config.toml
activation = "swiglu"
norm = "rmsnorm"
qk_norm = false
parallel_block = false
init_std_qkv = 0.0451
init_std_down = 0.0
optimizer = "adam_variant"
lr_mult_qkv = 0.7
lr_head = 0.00578
decay_fraction = 0.608
batch_tokens = 32768
steps = 7679
dataset = "wikipedia_en"
MLP neurons of a small language model. Each row is named by its layer, matrix (gate and up: input weights; down: output weights) and neuron, and shows model dimensions 0-223. Each number is 500 + 50 x the weight over its row's rms, rounded and kept within 0 to 999. Numbers have three digits each. A neuron's up and down rows have the sign that makes its largest values positive.
After each neuron's rows, "fires before" lists the tokens most often just after its 100 highest values on Wikipedia text that the model never trained on.

L8.gate308:465488465444478503436562541450573565500503574517397462500508465470512445580537509524511444538542534549501425478560482516533396550495486531417446501501450454464508487399553498519541563479423505571421427434606556516481450524577538534586549448546469464448403458498461555482517509468519439476496541514448545550543489463494499526540592505409459482512435465459589461525443546481397528563474538447445469500519528502490457470522621411465455464467399494487442450528460656459467515470576431537530512515456507532359544585418470501555506571439528431383613536542454528498492478584532490523471492511519439534562424449464575506541565512507518545500446463507464496624451530476542507509479
L8.up308:504430441373500501482560567485498509584448515399452528480525479434435455462485574445482473513564410515508465522418555491542488438528584549461481461530575535485506463556489491458577499531502418389431446546643557566527497558407479498506489503439473487543603477473602490507499482485458477479479483491563572548515533607484447417504554394500450601505532522502477582537487516466494430529532502546516497524464508604554455492489634455483533547556486525507430489547592450577588513531439434538495497533543470554419535470610427463510527513520493545525485523505522512456596488516498536575467469537429599383518510502466528398516397583459505568558492471473498505495527571483509500554528
L8.down308:524509524483417466466464473542455534499492514439540369477509562515531509566508484501528426480528472494526418510548436574513503535528540482488484436570547479495537422539635480641492492480467348546429421502472468517539498519552499557524523562508449392492542496508430497501509645490529465480486533543401574582511497487510483445466464471478491501532471554524465597557522474471498478517413494456486503511470566476518434552481467492442488512524348507450465556511534463439399460496565531514561495550523359560536504416570477479576396466496525525526570416490482499427419521464421487421542585438467539471536467445552564618494557484530520418467440510486487488476468484521599571555464
fires before: "s", "son", "or"

L8.gate367:486548468482561560484544487512473525493579478503457536509413519468452623432481406468514510584417524462468463532508419456526516522468503530538488508537502600481484487459397548651517392544494480409440452501544513562598495575518490501480613569485593529386510578516477472405434442567516580513463470494475481486570532526517509555479446517505457387401445438487540490473537590501518533534492493454451557591485478411609537481459570379464391526519538557457561525498470428550510451508484438494578533521518507392525485476507481486450478563530500549485500413492472528438525545501540472557437604402524485454468483464524557567522488461516473492423489439501499538553458464444510579498495
L8.up367:392510512508417506553458556423489489550481567552522480406417562422533508461426499497411518505509377509403479448490512442476448598504552549493556460491527465481429529528406491475431544545507567483524492439535489516556599616476469502625428556473572551475527521486419499487536555574489483490391501580484498441544510444549525505530437407546536430487546454519473521577540488496418486542458412477543489425467534548485508465370532619398572447393481456494484437508516551446515467494407520515475441524526512439478577524481472589450560503450455492509478514606519449481474497502518455474539580514473453510532441517514503503478532589479465505519529504480504534529536487492479456326485
L8.down367:462476528443528489518364463507546506425506568542458444554521436480586414501543529492437617510460560526365502561467472549563439547471533511534538519478531497533363546492458546351512530515470562504478414420506512440497446471530591412510412537535424474599470524571458442464480570535443492592537516604507491476527493488529451537522539456548431438602563525533471497568538508557476554471600470504481530445466517544512488464552565568489537532521475530411506441498536473510550495504465463420461483494488428504474533535474462417431552498522477439467507529630525495488481510476541444415451464600494517518553495470508409509474582489480496552531526559365546551565548547516516454493563
fires before: " |", " ", "%", "\n"

L6.gate413:439507454450492554565460493559572319464497528513432416626472530542529485507390541485507504544432520565505506532463524508454356555534584505518475600455581450496478415533482447540536524454462394486520496425509486544452431471541497485671544533470540553528514517477456471388426475568486440559483487532440531485476470509506492534441437491533435478485539434487485502432497466490480564526456420453498515391464491467543519485488492502503393536504505439343504480542475493522582517469488534473520459485562506552539462496441519453456471496567433559566481573466598543471441415478423589482539506531473461501518465540447546562531461450477496509509495483480362563477522460520499562448523
L6.up413:493510525461528517563449560601571471555558542483553432507557570478510472441553594510457469475526567473547552475472442477559437509475499426491548478508512427525547531396530458542512440563521511441534479524475514510510523511540410491578587539437508533420532602464522592451520454526336444521505556564465537502536470474445541426519522487508553517478569565527470531526582485470554511449395572421484516466509519557461438552518400492552375538468472436586452428473390475511535632541593559465497502507457482541437526559425501452496464491655501548438566497500428411465513530503495520527517494459465441519522459490454538434458495502533490536621499492533465551541601450487500479515545
L6.down413:465500568562468484577514515564511438476562512559518477555480584430411500567367537525473485589449527579609466452470477506515513466602424405555513540536525505461440500501463453476518526460516444481599595483484493539389518530450540469634430510432518619470546447424511474400480477542530558451481514563480479484520553559573518559447496447497537511509575448493475576520469540460573539511555505481526477478478538472487490527474584504460483514434531533519502389518510507461489549514457456581561551393455493434493381537462463442526538498482436561515412561441513495507518539511465447605514550409384421470443412465519462468545422515499478536559476534596582453511543508534495523503501
fires before: " a", " an", "ual", " the"

L8.gate18:445491498486449576529568550530534474579460475409487492462588499489521456405405541505474517574454439501547508515527463539478490506457552498599393587481535507474499511487496556551483419464409426467403476522501490477509529468560465498490470474437517521516562505508458465424535490533508478485534399541499605494588588558494507474597616613435553544434460528539513391522398569455449489513568468440501505506526528452521460532534457435528402463491449566544542491491481529400450495469506561532481529482546506465504468370455546496513460544499415440576460412501485634523492462551531630471523562490442474481451482625507477468451595494590512500424506542503523557525469477445510556470555
L8.up18:414434606503466542598480578457429503396525422457485477537550496449535429561476512495492490505580546513421444543461498362425514523443539519485497570559332541524606479620436539521543403533527538463494496434447513472558530585564460511408541540487568524534544462492529522493503475396546471482509556535483489525585470649547539417435471497527481548554465555444541474470496496520487534532486501564519423399429512587490551443420520449521517493549437501466549448520522469499504472406451520460486574531511475541483549413550513451541461403594400479481441423518453523543451436441507440536531501477514464555567451519554525453473499436446514497463511539511530513482483548515510504521518
L8.down18:475464512469455489531432509547499510494569574623594414421411494451536459505464447526531463477589436442524495544462465627517492485493513503520499399450551489499476421520490551505454449421498567558486499426481447463481582532496532646506537479450508563412499399483434566499488389534500531441437516449429503389519508547369401491549579530556465459475535561522436462500413395569509552496446480472549632459517445486481515482535447501508484526493383496594448437388497485524535436511509443537560473488546476513520496530487485469488509625508489505521576448489533462496475504498445428502514459497464457482545464503490487567510519465473487467488550588428540413537529430479571450511553
fires before: " ", " |", "-", ".", " Li"

L8.gate31:489471517496501579557550476546561391419515564460485503506431584428464480475429458510444571525376455527418500584586477436460453505484496509488521499540494472463481512528455592554451536450536544447474539539524602500528497479547534540552567433469529453429529491557475522399494485518454447540551443547330510519545477472475518561511595609453522545407448489539552550528432590418482444544470543548466442535562440485543567468481464501550419494514569509539517595496397541482584473490571509461514383461477505458503471572515461537493489533489360490421534457468441496526535467517566475484458483458581445542537472512537503498534478475613451572481432552475506566542469439473475520456593
L8.up31:615474464467585463536514518458525521480520525467486514473437499377426494475584435496486583514518451507492575526496485484588456568478483483571423525503484492479500445560460649545489479575499495563500482459523568440602563472485483471446593479461432495464526570453496490487560632554509482484562433484505512584512462459544578546533547498502485431580463445502497540439492474529497472558592555432471570566539500545505439494366486510495541473547571535487589595507393531482594431555544530440560537526399502461472477541498489530482478470458397556517580495536462497435469526519599513483492477401463510444468506492480456568469590556425433486576523488557441569523457427538516456419453
L8.down31:603560413430460551447568429513601518527501591516544484528572486480496543515497514455547450531442477484470549486506522541564516533640502497432464417535505512516434488450540458413467585429546463606559499416487466527447486493605476487440517438499427485498440565436575528495458552546373501484563470552501494487638526488423496527520530398477543440462423471519555487467498547578482483373504539536535532581432487547493525542506482500419559525591464429492450445462422533513520475487538503498437492461481555411543470477513355482487516515515530517489607512491494511453533527520573547562491510477522463479412541479583510540481452519506566474638593572458505566538491555461495509503521
fires before: " |", " ", ".", "es"

L8.gate115:495444576418558467608522518443632488436458475473446531543488512470486510479539465438521504438439515429464475590454523432470524512484513411489409522534464511522520485459399515523525496497527519608488507508471517584509470434521473561561554445481525576412568512511543454373480503519479522489543489465387509568561442514461500532486428511445424514518552461526475522543432516482493423405559496519560413610497584451422522530542484512362491457462608600561421493543564445521498549539453481519507513553519496593439547576528495443502432551550518576473643545520454436513434465488509484579514509406513481568462449488578546531449494476581487473571486450558434539513518520528464537474473
L8.up115:541611503444566514549518490484416569439516473472491488502398510474522516356505500489478494492419426527462503563471529530533561502465532558494537502559508424517455484484564515491515423473489488622459477476523498562438537437512434487449509504480534504545433484501532541503472715544460502508483552473522558505540544472386500508513438459467454521509580356549459558457479444517581418454492477492527545484446437459594494520550451533409407425528549528532529568464524460495440567501472432474577484509522522469483458534494420470501503464506548525485485618498486404471559535528430612521605467469490466506447500409494422513491450606411522548600488481538443460455477502514569552461561
L8.down115:536484430475502478489520524496426569457551479594430555513514455484464473503542533468533554394446473508460594485549465543442485496551617481550477420437531438518496461488553534484450496377526492490531573512497436462473655468550585435444484535536534525570413531450469532544423558507465564530501534447459441500468491413405493571492517535569455456515613521520505524465533548524590483420559439535494510487420422488588473484505503513477411499564513445472427592506512443476542481474500486553487576496540462410487515520602448503503512580472529544452503521487541589511489502630497531457442461484527433376526563408454424566508432494536516537481511499431451442480452383539593502509525
fires before: " ", "\n"

L7.gate230:524500512500556493530529437530489464490522588536568471445450459531617523465418607541430542626487522505486520525466495509494404438550490519566515564455523470514411404395471516546497530514522490501503446522536476534447394544535400529653447466428598441497525468531545452475436411561474435550423449587480495474546481512528453498503515568512522518509466534554506510493439471517508528513567432388495595523505536464476465499445552559472503482411448548465526468476460503543512536451441555415459470429486518439503409597513562458542552517476457564484454513491580512460577468580471564458484551527509445459499494487443385526517531438598464469559468417527485509533433407489452624443518
L7.up230:416479492450448529496542445563604573472543449509447373549543527496532567409524527464566584489373516447491556491561447437566542456405444559466484576535492554437538529486408465526561401506604540520446473480478484497500539501517480450478395414509463539531568551537488461481508393594496515477472541467431429453431397455492475454456474539581500561535502498586553445520504469485459488517503539458519459559562455462476514507519544562592507436557521554522527448519584434555545520511582509509470563509372560538529556485446505451472481531494462582394500558571485464430513557407562531493473459516548467517469506480518563498556412439522468517462517505488482557542434533486502451402588
L7.down230:450519551552509584531536398588548466473567491511459463480537517528486508453504497427501563491490527422541557496540493475561468502529470506481486617537433555450492541460462510416453479487487517493455539519549471560474459425557515414551418528542503500482362492518521472537501479545550530403404460500392484528542556509427545487525388519483389483444484552503410402536472474494533430565518566492573384476481458435424416547535465515522550480498498516578404553531504579526535541486471518612520510476520594477451487439473536441504515448484460419504480464503568450524470570505540458466558452462485445494461514526525475461514604507612565500565539508507438575552529488624553453373599
fires before: " the", " a", " in", " to", " an", " that"

L8.gate212:448521497538509503501587508512476558532546628520503445538507480428536522591529500538470508512538502468399454597469494500511545504483439457501433529497483569497564512506418386477514500535533540552437526503517486510487524496591438531462441447585542535425604611561490558515504518500531494441516472485422535463486452509482591443492470570479565506451508512532543482487482510464551514668502594443479533560490541527628504486430531528669547483499587472506455504568391501481493502455493528462506468546504564482443393513453577490538467516408434562506532480510509475531477512432462528407553455521615552494502483551555594499490500484544480539507455404633518437451584494525545491580578
L8.up212:491499500499583477476548390531513477485507611457411466499442564561469599588528524530564474576416426528522541494495374491476492506449613559498581539557421551508464540484466486532435377449560433402459548478455519542581613495453438498565498500488480546493503426488549473472491479504472480502538517524568422556492550451520510476490411466548486571484581468487407485487506436480485433542596529474457478448559485503473497458466484507589561473512466482578492536553581545618574454481469396562471490540426502455418526543441555447390501553559421500448578491574438549458503564465511465521500521515494518396433489540434520562462445508540482580502493443429429508499482543469508494486461
L8.down212:531546417572451493532526427492472465512433472516556509456502527499364612508492597503555515540487457418554475423531409460477502445559481540542522547528503438509581470455541512532476507408465408571466436513522462465431450472541469489516498522448489532511568526467465478594455487432529562378460600512532543468555531502482556465552447517465453476474449534520505407467507548383493499503496489597460391576458558455598555420454560478538480518507529381450403568449471582569448439578501532614463454474433473437492512436420500516548516447515457570501551612594420484514504528412572512508504455585470455495488447530523513463518509448540511478441452477493474489534518476592492477535488
fires before: " the", " to", " a", " by", "ed", " his"

L3.gate274:464480480500492526476459466511624564439463426496497511470558515519528624432488484419475394505548514522522504511476526502535462480477509473497512430520437493550432454488470542489578449471350473524517530527530596409486625498581498626434488514492505535501498510450512577468463462543523501407475509499406549470509567591568522472456458500451414459370500466368459555470447564517564420423465554477500543598482515474522465541505510519486501544441526570479446465563526501537501586459528475517547545521513482485544561562454527437567415498477532482474512551564447494491448516508541576481471562517551570440469543472377505495481492598566521461525504504558499615518519420551513540536346
L3.up274:494506430481449445500570586601584531483499506541492468560506458478454519487422432540498573487493419568588571549508513568530548516449514554592525556480521428473418454497523587427556509531493512527487557438457493568503617517556526533473506477555496563472473452610523535478520616557451471468473459459430591432534588415532538488422572468516456492471496640388487553583443460453488535451474579504480427508468417511476469499559511484556585471445431421551531547442397549516432529447458495580452493529554530495481497533514466449498481549464562394435512528507467441509602449551453499488506539462453563533453502585500519462442504581535538531556522474524443459536477460479423457423535
L3.down274:541486538499500574602520469526497503480392503464532602520486469478444452450448531509463582375473480445498557584497541523456458503479468556579534528448486506488483582473471510501463502457573526475580686524495430465542591470492472463423488474456478544563403468502502573554426511510516498551436488528453461468545498524578568537506534406484543453445484409512474463591461517531505507474599572579501499367513448427533508542483525525574478510520408497563477559469450470556503432496433530488515488541486557469442536448524467581514460381482469522567477500561530517523454552548510415441439446492573499485479495500481582529613591466501478459521578449608456484433444462602453442467501
fires before: "\n", "al", " of"

L7.gate347:518435442458551427426488457498439544487537595526426394450529431534606575480432509540473468429454445535520473511479438583472495444528517445493410651508461472476510450443434526416467481532581467523526481552481564565516462516457523519503473559515524563523486507498538547486593516466507545501517513520474510533500460502533540360467463509540586570467555495494494480424424526504498569518508529482514442541540445539446495574516578464601452590548592489524386511490429447454479364409524501438522489493493468546414515608527577430556503512435561559486450525428470510440487496518426616523519571522594479534472487459504552593432529487478505517541459450591433524474494511532449553544533
L7.up347:553501419493547507546493491495473495556475572492473514473400559528545499502546483505485530432450406523503479531566453412469498463435516493602353561491481539498460568521395426428465538469583535507488441641413441571443492582497458568492477473495504490544553551598564520496587527487493506500594531506566538587480466524548560429519421589494546538472507429484392501429475507457525506472488466532466470491597526529523489517479367527566469569561529575554427522534495436505418439431456437500498456514478473448473488605522563468488488541523563565519479413491410499515493437481443634539496496477547477456468455436569504562475471381516448510495514545564522565456545517541514560523497
L7.down347:547483472372449467466505659384496619518496422458535557406509473586495534524484428433456432510452542477582454500571477512488520485536509416577479587494517554521558556482480438449492527416521505554578545465557416498492478587384491441419458558449499474482475521552393522462547473529502623454445558481535476449440523519489557476467461538493570515412588514510392468364462429470531476559505460546502494459537446480474555518498492508493519560447488504550503562427579443491455449447522500470521508528537463486517417544504475497522412495523580479504443530457556558479528475513455518548509440548566535459477524507508420547520585455446550521481430466501429583521543495578495490585563
fires before: "\n", "ed", " a", " "

L8.gate385:494517487510477609448506476551500442429479537581544449380435527458415506514390478559449482507408505572597563511489525489533460538497476491526504539554503483563494541471461472623459496462563522508451467508546569590503395468544477518432495578530564487430478418500374577434477523533479532494486520492490501470452561513479551483491424502538477497439444437578534498495586448434522485526466497495438518526555510481509438484470612517553449501493535544474521429549492477474519499524442469440520418535558491430468578496497487424471479527531395501531516544513521485371468509417565524503529522460590482437502429553476552572540486524508489319405400460480422490480436415492490619521579
L8.up385:447492450493559476411499567540460462506477663488490474525445492505552444451437567510420577536461503521511438496531443492543445524514503527548501459543543438482468497509560507536566514544572474525463484518559547488489594546498488495507555455496487495483549465469516609490539563504433532443414559501581584425509510539517563469494570461527457481511488443630497453558498539551417476552520474439434584531578462455559487468519419413488431453523526548590478463458530568515504516555530411513506422495497613457571532508483435503472589501557433493483494506494536493507447412576587618515554537517479611472576488424495381504536548619467536458481545471464483613574428422507562538545472
L8.down385:472545502504470473462455516542488495457448555519520420433541375516512523458470582502415491547448552517545462536467423469541399446503520512457534495530509587477485419465522505382467479491450518523471389513591504403523423509516517474507471469449459490510498438537430511470514485441499595466438511502538503392555442485424599458471525528575523460387440422575476384485522458530526516487515451474462497510484407433483560436485418507461516528480485447616505454489470629579447509404514425454450408512481466472523533502517355411473572463531530502515470510496465512398546533531503594475428483535521553418470500525568521552547504579471467507515512415419554582519454503487440564551484
fires before: " |", "%", ";"

L8.gate108:475458409501561525492510470529475502469532451496480421578407469447531532617450498525456492535468509459515433511524549555418525440473502405467452514520532531502504446418547545503545549445547403545496495559514534484383522508480384590532496457411602469542575437495495446504455494599537422473534521530441540497596483452551557529473584447520510510556544478569453573480468587510582584460471464495557604499476472445554439486472498499578533467461553406526515428557482501490416451510508486555582497525533549463564419580415512489482627485410463576488534596452563489531556395420437529549480507458485506482505553510591479519509485495508521468508488478451488505446583395425539552474496
L8.up108:543531471438542479481465555489457529494395551547541510525446443476507437562464481451544502565525545553416472539515449359422404491544498492476527518508571495562576435520516567496504478497470520537423498517444579511582541385449473492523525519496496472534536408553414494522504495459588386445533524534529515392538527475556488573453574449500456464481454481423442499505619549570552428543492478487456455457423494484515493508512536526491509458445421502464505460516493552478510391389465349475436528479560484548481478554538458514378506438505527569461454673512499507552581567440474481424506557456446497590499515531526460533470423537548461391497485519477525508526496437562556514511504
L8.down108:394453523607486515482442536446482530489456476520485486521524507420463559456525549466532491461538448484421425580544435486522476497448516424522488414512514514518457492455514546532559400341467540442463477520484536554505414518425543554435562512566491491490481473625544437601440538539588448502516489511581496439429556492445553480473558390441507561495469404494548472563558570554526443563557520357408528437488547531522539485457366461600528553563472505541434535495453508510463448532482558559473456571495550462501497487491524594538452529492456498602487425498448471543507538478516481475528432523433487547468512450414482526470431535491480569585511510480489499468565488370465465523485
fires before: " by", " as", " on", " in", " for", " to"

L8.gate89:562453506507532578515525461530429536511586495406529368483497543490465503539504571497452479491434520542459504473541500559572426584532500444471532593532426485472437499502547451529446519449566556472513497534486475474545556521421536544498534459501454512415635488428507556341438506471526564538547431579539490552440635491416541573438456598433495424491531493530512592542444517540503455433498534374454390456560488508545473495471476488500493550574529519474562561534497532471561520432461464500445513401491476485394516504505451450552479508499619400581479493531549430424484544504475550468441457535501436437471484515484619449481507582523549486522504530486469463433526465476552522494502
L8.up89:457438475519555570505519539461482522374578499468485468481503508491573479565542543491447501404449576539478512575538428499567577544428539488446436545535455501478490468463527639578391445518539561514521542474438444435643488367451513536396628482467578475430559510451471429447468547465547473506475535472497556506417510508446527446509535418510481572533543484586547507536409513561417427498453523483520490454538493390509432583546527438513490518467539466477517453555444455499551573580526452485512496514410617485559505495360496494456444497537485480484501492563519507499432524483542465606472441456468471504541512482474482443466505476452487478552487526555465448473524473550485500392546
L8.down89:472477522444490477470494435448449508473541505506492451467468515469490457536456508565474476544479538505556473517522551470537557424489417459484416484494555508547507567558517531573474454437552537478605490541488545592481485535370537465512510471484439493387480572560473464489549547478510543434519556516479525513403499510481471535488543510407407484537607513485519548649470487609464444511421565478550532571471509479536528401507412459486527583581495497474446409508382561503444519533590554482446436584469487539532469524475491579558465608410518558552559392503528420524504542422379525415524446519526517475496496466577515506487533512431530561447565600433486533526562405459469491543518
fires before: " |", "\n", " ", " 0"

L8.gate144:433519517544505543514510471563514481388553513445447535507544537569494578505529505486528479509450539534497384504559455481417483476469484543547493557578396475551455456535517607541487513391391464478466453534530501513457513482438434536551542537462539474426446451523403556437459494515424489553548436484505558612519586587435557521542427529514430468499533516491480415559500475517489415478572526483499474537511437534424469533503532430595513556624545429510495507532515528484509569530452511479493512492521410507477541487524548499485565514605524486456516561427477490497461466461517599603497458521481500570547441483357564565495529562454535537415574506502526668472475470486508578598534
L8.up144:577456573478610560534542524486525581462542560547483428471491563524494506493507446487554517510501519485571477542501430524632440485517497476509403495513461536464498495531452436524477472497541624526575515415516466539509517548469508469528622532471553508644514511460498515484488466661521521505531463501496433477514548477504467458430487510559470485543573421435437454574439540530503473487432459395578483539434502468439574475436428454521521545504553485432459538561510494548539437446490457483448605543464540531482473478547428592509468437526554494610597540464585477482437519500439478520614491431443585525603509564477462478464502559450489399526475566440460495457494465542490498379543
L8.down144:424489603487486515554505464599449468459496555472474569484473545494541534513552563522539537599499505503498526510390441488602570410482585483464523518512583563508431503490430511522523398552470513447482533508468412542502520453432473569532502510546570541448499456542534530453495497535556529491620454542393550560532601419432567570549498474494470480450615412418441533547441525417486495432503440504556558488480504474587490467520450475449522519565553478556517561546457471501406498471475490531508481463507491527533527525417449517457512588526492495444510527396501506511486430395417525489503416601483503522643498558526510544586477529472457597534568480499516521533588447478528510532627
fires before: " |", "g", "w", "ph", "ft", "-"

L8.gate546:496463412520558544487440592413494474357508493479498517633503499607466492529498508499493471508395509429516471472520453477493536499441563436568520516543470557491557376494419510490484401525499525504475461421472473456456456417507495511563517468445594528477533447577506497467358439451468541450492442430544530601446478511514508499521502509510544480536515506464528450523395517526457538404511413468525504518455566395579464468473496417524455596415576535568534493493485522558519552563493452515616550560496576536504398461548465428416457478450476515483564551513494524533498474433539476564502474470547484474524511488488612458531497473502411473525407496513486578529469471461390542391511
L8.up546:520628394470517587542483567540504452536575502492523523553525504522535628501477541520457466540502528493474526474460521451478510489543581520493538478592528356506528454522471591581412469463549595505460492525478598370491556516512437484539498639496427414557582516527458544463418498569513526543523477553469582524501498469451480514630509488564482435477533503590485531528525533496459455574519548499527519449471476434500502558520479508480517530455456405505602540516487539531558488492545510481503524429373505451533472514479488572367514497537438465419510512415441480502543545534529524477412510520466496473516491514456587522423511566526524476482567491412404544479431506488648561500482
L8.down546:473458561376421506520563481481491444531458489491463504489475568476521511517602527499512480408505485595525498442535483600531418496513517547420526513498527475524416518564490540589525498572560568499581539534553463515542451469398509579528519462565504567392568431421555500446525518624495456430414566390425511577469507482503515439535502480445490535535509477632556515517446585591559437490507479485576522506508470568475535505497484471506509502361483428453512552535477503475527515524451491499620478502516468436523482542470481566420516442464549464490602453484545552480503564509414523495409520538489530452524462433613471564497559465495487524503478596492446459429552434412480584436504
fires before: " |", "\n", "ing"

L6.gate476:579547523473544509469426479541533524532417424547481496572431534528500459467490553466531414433496523507507498521424443476500387384507451412373506600571545473506545480455475421627615549578514449448400514474525549562495486475498502549523416485493504498481456459428556584459530489384429520516383441528474518493478480425499506499589526531501528529463396501474532444481471507428585485470477487519445451524480525527363525600479476506536523558535472537585419512522477460448496470432445536467499417440525492461440520555580546531577473457504531475493519489516460550442539490543549570511537495463492451514541421537529542432465471508554552477502424443437614595414485490482548555474495
L6.up476:544423531513535551447439542556507425507464493488473616541443515489484441450589469389448489492482476574461435512471443519587485491520553564495548444496462429594530482502444497505530504493455506568499487563517435546471445563480503394411493579419431473523582585538476508472626533557500427488527514448530561541422518579477535505423430489512497527443552480493575547503467365478521562492544509525469553465524483550435449496603488406519506468540527481478489524582518513444533541479475557505442475504607478499484488502545491450487445415586475514487381577536436481435584512450476498589579605475425417479528483489545463452472548598480523501539542419517509611402505522474438467522456
L6.down476:579521549466546465450412547551438507440564480564439506624529544500446514479508398551538491576520553573472547529440547457534431513460534439457513471543482428489555445458489502453484538492562341578404534504457546522470526531529488366542458532460436484361547466446509527572485493556403542539508523480435560569539542557432508558455584503465432526510565443411537553464510511501559468477552480523510453548473526539468542530584509449470530499528497463474490434478488429498507507553542526463469407501493553400504394541522477491479494537395509413564385510486416542511495617530512538483532497443463523564474499541548508467485453533475397471447541467498568507392479460582504537547452
fires before: "t", "e", "it", "s", "n", "ne"

L5.gate444:567451496475563497507601491497514501544532475515426503516452473456510601619485572451454495476581528416584509547443498535527485512472494528557407557556553518466500446556485570489528420504499422391522517526515546594526513572571452541459517457457591606467497556557473536500423560509532557441490510495459525538522538457485517476543448529544403559473386531408462539488488563513595433505536561462481446475555498519390452523419564326488472587469509580467510419523531527521453435436463506543512556482526480498461494518535497524464554536452470463536529527585529466474538484533496535402485483461499424513439489539490463416431554546572480520482586472607548587423514428480402536465515
L5.up444:491457464548562456552634453519504460544591459503410520561500484455507534560542572510502494483553471404584462601441508478544519540503513516531477506514594524525477444556493558459520416420549438390524513495462565605547550564506408527473568422457516581456466547516496547544513572479577564493503545510518564539518554455462482501549437463551393584464462605369452537456535496501501445510584581463532419452571440557404481473439553348474474561463480572437468470544510553551464461484482533580476583486460523479516476557515468528432571500394529422496466474526530489455536470565508498422520478463517453521456475491461491488446558490542501509510555508591490549456498422486522458429472
L5.down444:515453499449500453492526498495448487420474449431500516446552451505517473525514547417527577449453496496572557545531485468492544406439469522500482592507577569602522509623530400451526501411556433378569666449563453506527533489417442442520586514488479586513498534501466533575459519514542524459512602522576464442502503390477605527463566468555544471560516499468409579517478473486512465535565485458508388488516456540492527507431435486497506509417462539509440536477540488542523587508462448582532553509476490468486490467543427527482508515465553483513499547508493531517498539558484556508409488462463441454474561424499508483539607403506480528538593519522480515462413473671547468422464
fires before: "\n"

L7.gate125:477539464430575487441494554485517467467423546523464490465548548426448586475479597513407507521441474505449338557545512585438420565518456503561456578536489487425395464514587558500517598485452446522510481508435531550498492450538494542564543499502422556488579460570457523445481603611488490476577483562494434564547499482528468389440531540503584454413467512553534497566502521424488549466466533482504509508568566449471496477466555482507447522497565590516487473536384567510530429528471478485395390510449423575440520536453570456507398524507438451534460551519577494456499420502579491543566560498554516600501478495470512511441433457505454482510475461446555517539521449479485534541551
L7.up125:485510538387544449474487626494434546460430523536509533481564495421526609519545561597474461503561511470475435552450466559467506507578526474549484529577562513446533501491488556477571495476489471532563512475458529613539476419505461484492557481488472591522557546589435598499507568570486524442529539557430492615532519494471397431438522491492508461448502527498475513560437538437475532550405571489551506494511463405446554526482543481529470601448492522488460410424434562556556438562394533553402491488461442526488521568473534522544421492478543472534482583533580467546544421548571463488619532472509526521599475510511558504448429460513457474527468395513595483408519501501525532565526
L7.down125:566495504474518436517477598522501555470491521513504509430500477454527563462491483612524423478536517460468459538463471529546571484512507452497471525554570471503525527519465526315526500532449528531648666484441532577497511479500492395486524472530513536519537487517486599625521590522545544432511579493479459606595511453486420446462441478465509495454479528460538526603451507499495522509441577477508493449525459445530531485534543489496480586438475505539483395501503530619525505517511531489495494497452467547529555503443510487526520372401579492522499521593596528471523457550614414541531468490565467568572614495539561472489446388436490504491471453518555492495480486616486513539518
fires before: "\n", "-", " "

L7.gate193:424520494469462541553476534581560476423474489467502447485460530554476551520485409375530585527330462437433427605532492519368458526555492528458459592440475559513497472528418540502507451503503496497409469520524446598401565484636567504450546452444451519498493483531532533396454445592479537396596521490472491594448607499471475556571519535551454537517556465524469512438532446418514461509533444471484513449487511529476529421527452526463475524489555584446520464487456492520506408495536487502555480550541458477488556563449498395503503511508554509568500499519460471484480626545524511494509471465464501507449500502504592461531529480562550487431444613532591515467546405477526468511477
L7.up193:476510623551456528483472619540484468367531479418500514448463446544517460535522537437581428537448516478634566594495574535439508457532555486452574630551461528451514471586474481516511537437517451442457500524485512573488554436497572475506553497491391601520450623471549447407490530498469503450498507561565550548518498545490461550541535542500423461512481468601519561471478381480558457548524445401519474530392474536493545457495507521441483451511548539567506491395455570439540513543433418422504464567559396518566442501483454463468440471479566479526453422447436474512525446538497424491467514490451567532523510454529530574510513455446545489479498535476499465478485524492465407542539
L7.down193:529465486503475533555480382492518497455495517485556552481513533530445403500480495542369501534559505477539556421516538515514503472453419525553567476535462466439496510392650424556464521438557457536568584531443505406529463554419471543552473472529498542519394496457478494582545499481475503471450459526386503417423403500537502428426604506493569509462515452399448423549411528500410513460485591452510453557547426541502467536521518485541528528473571408516450497544574526572472520497449532478479440451438488559481496482494503485489497462540507572453522481573612500563510378431541537426499506506596533525557562501488450480415521530427506552541533472458382532536485535529574552477486
fires before: "\n", " G", " |"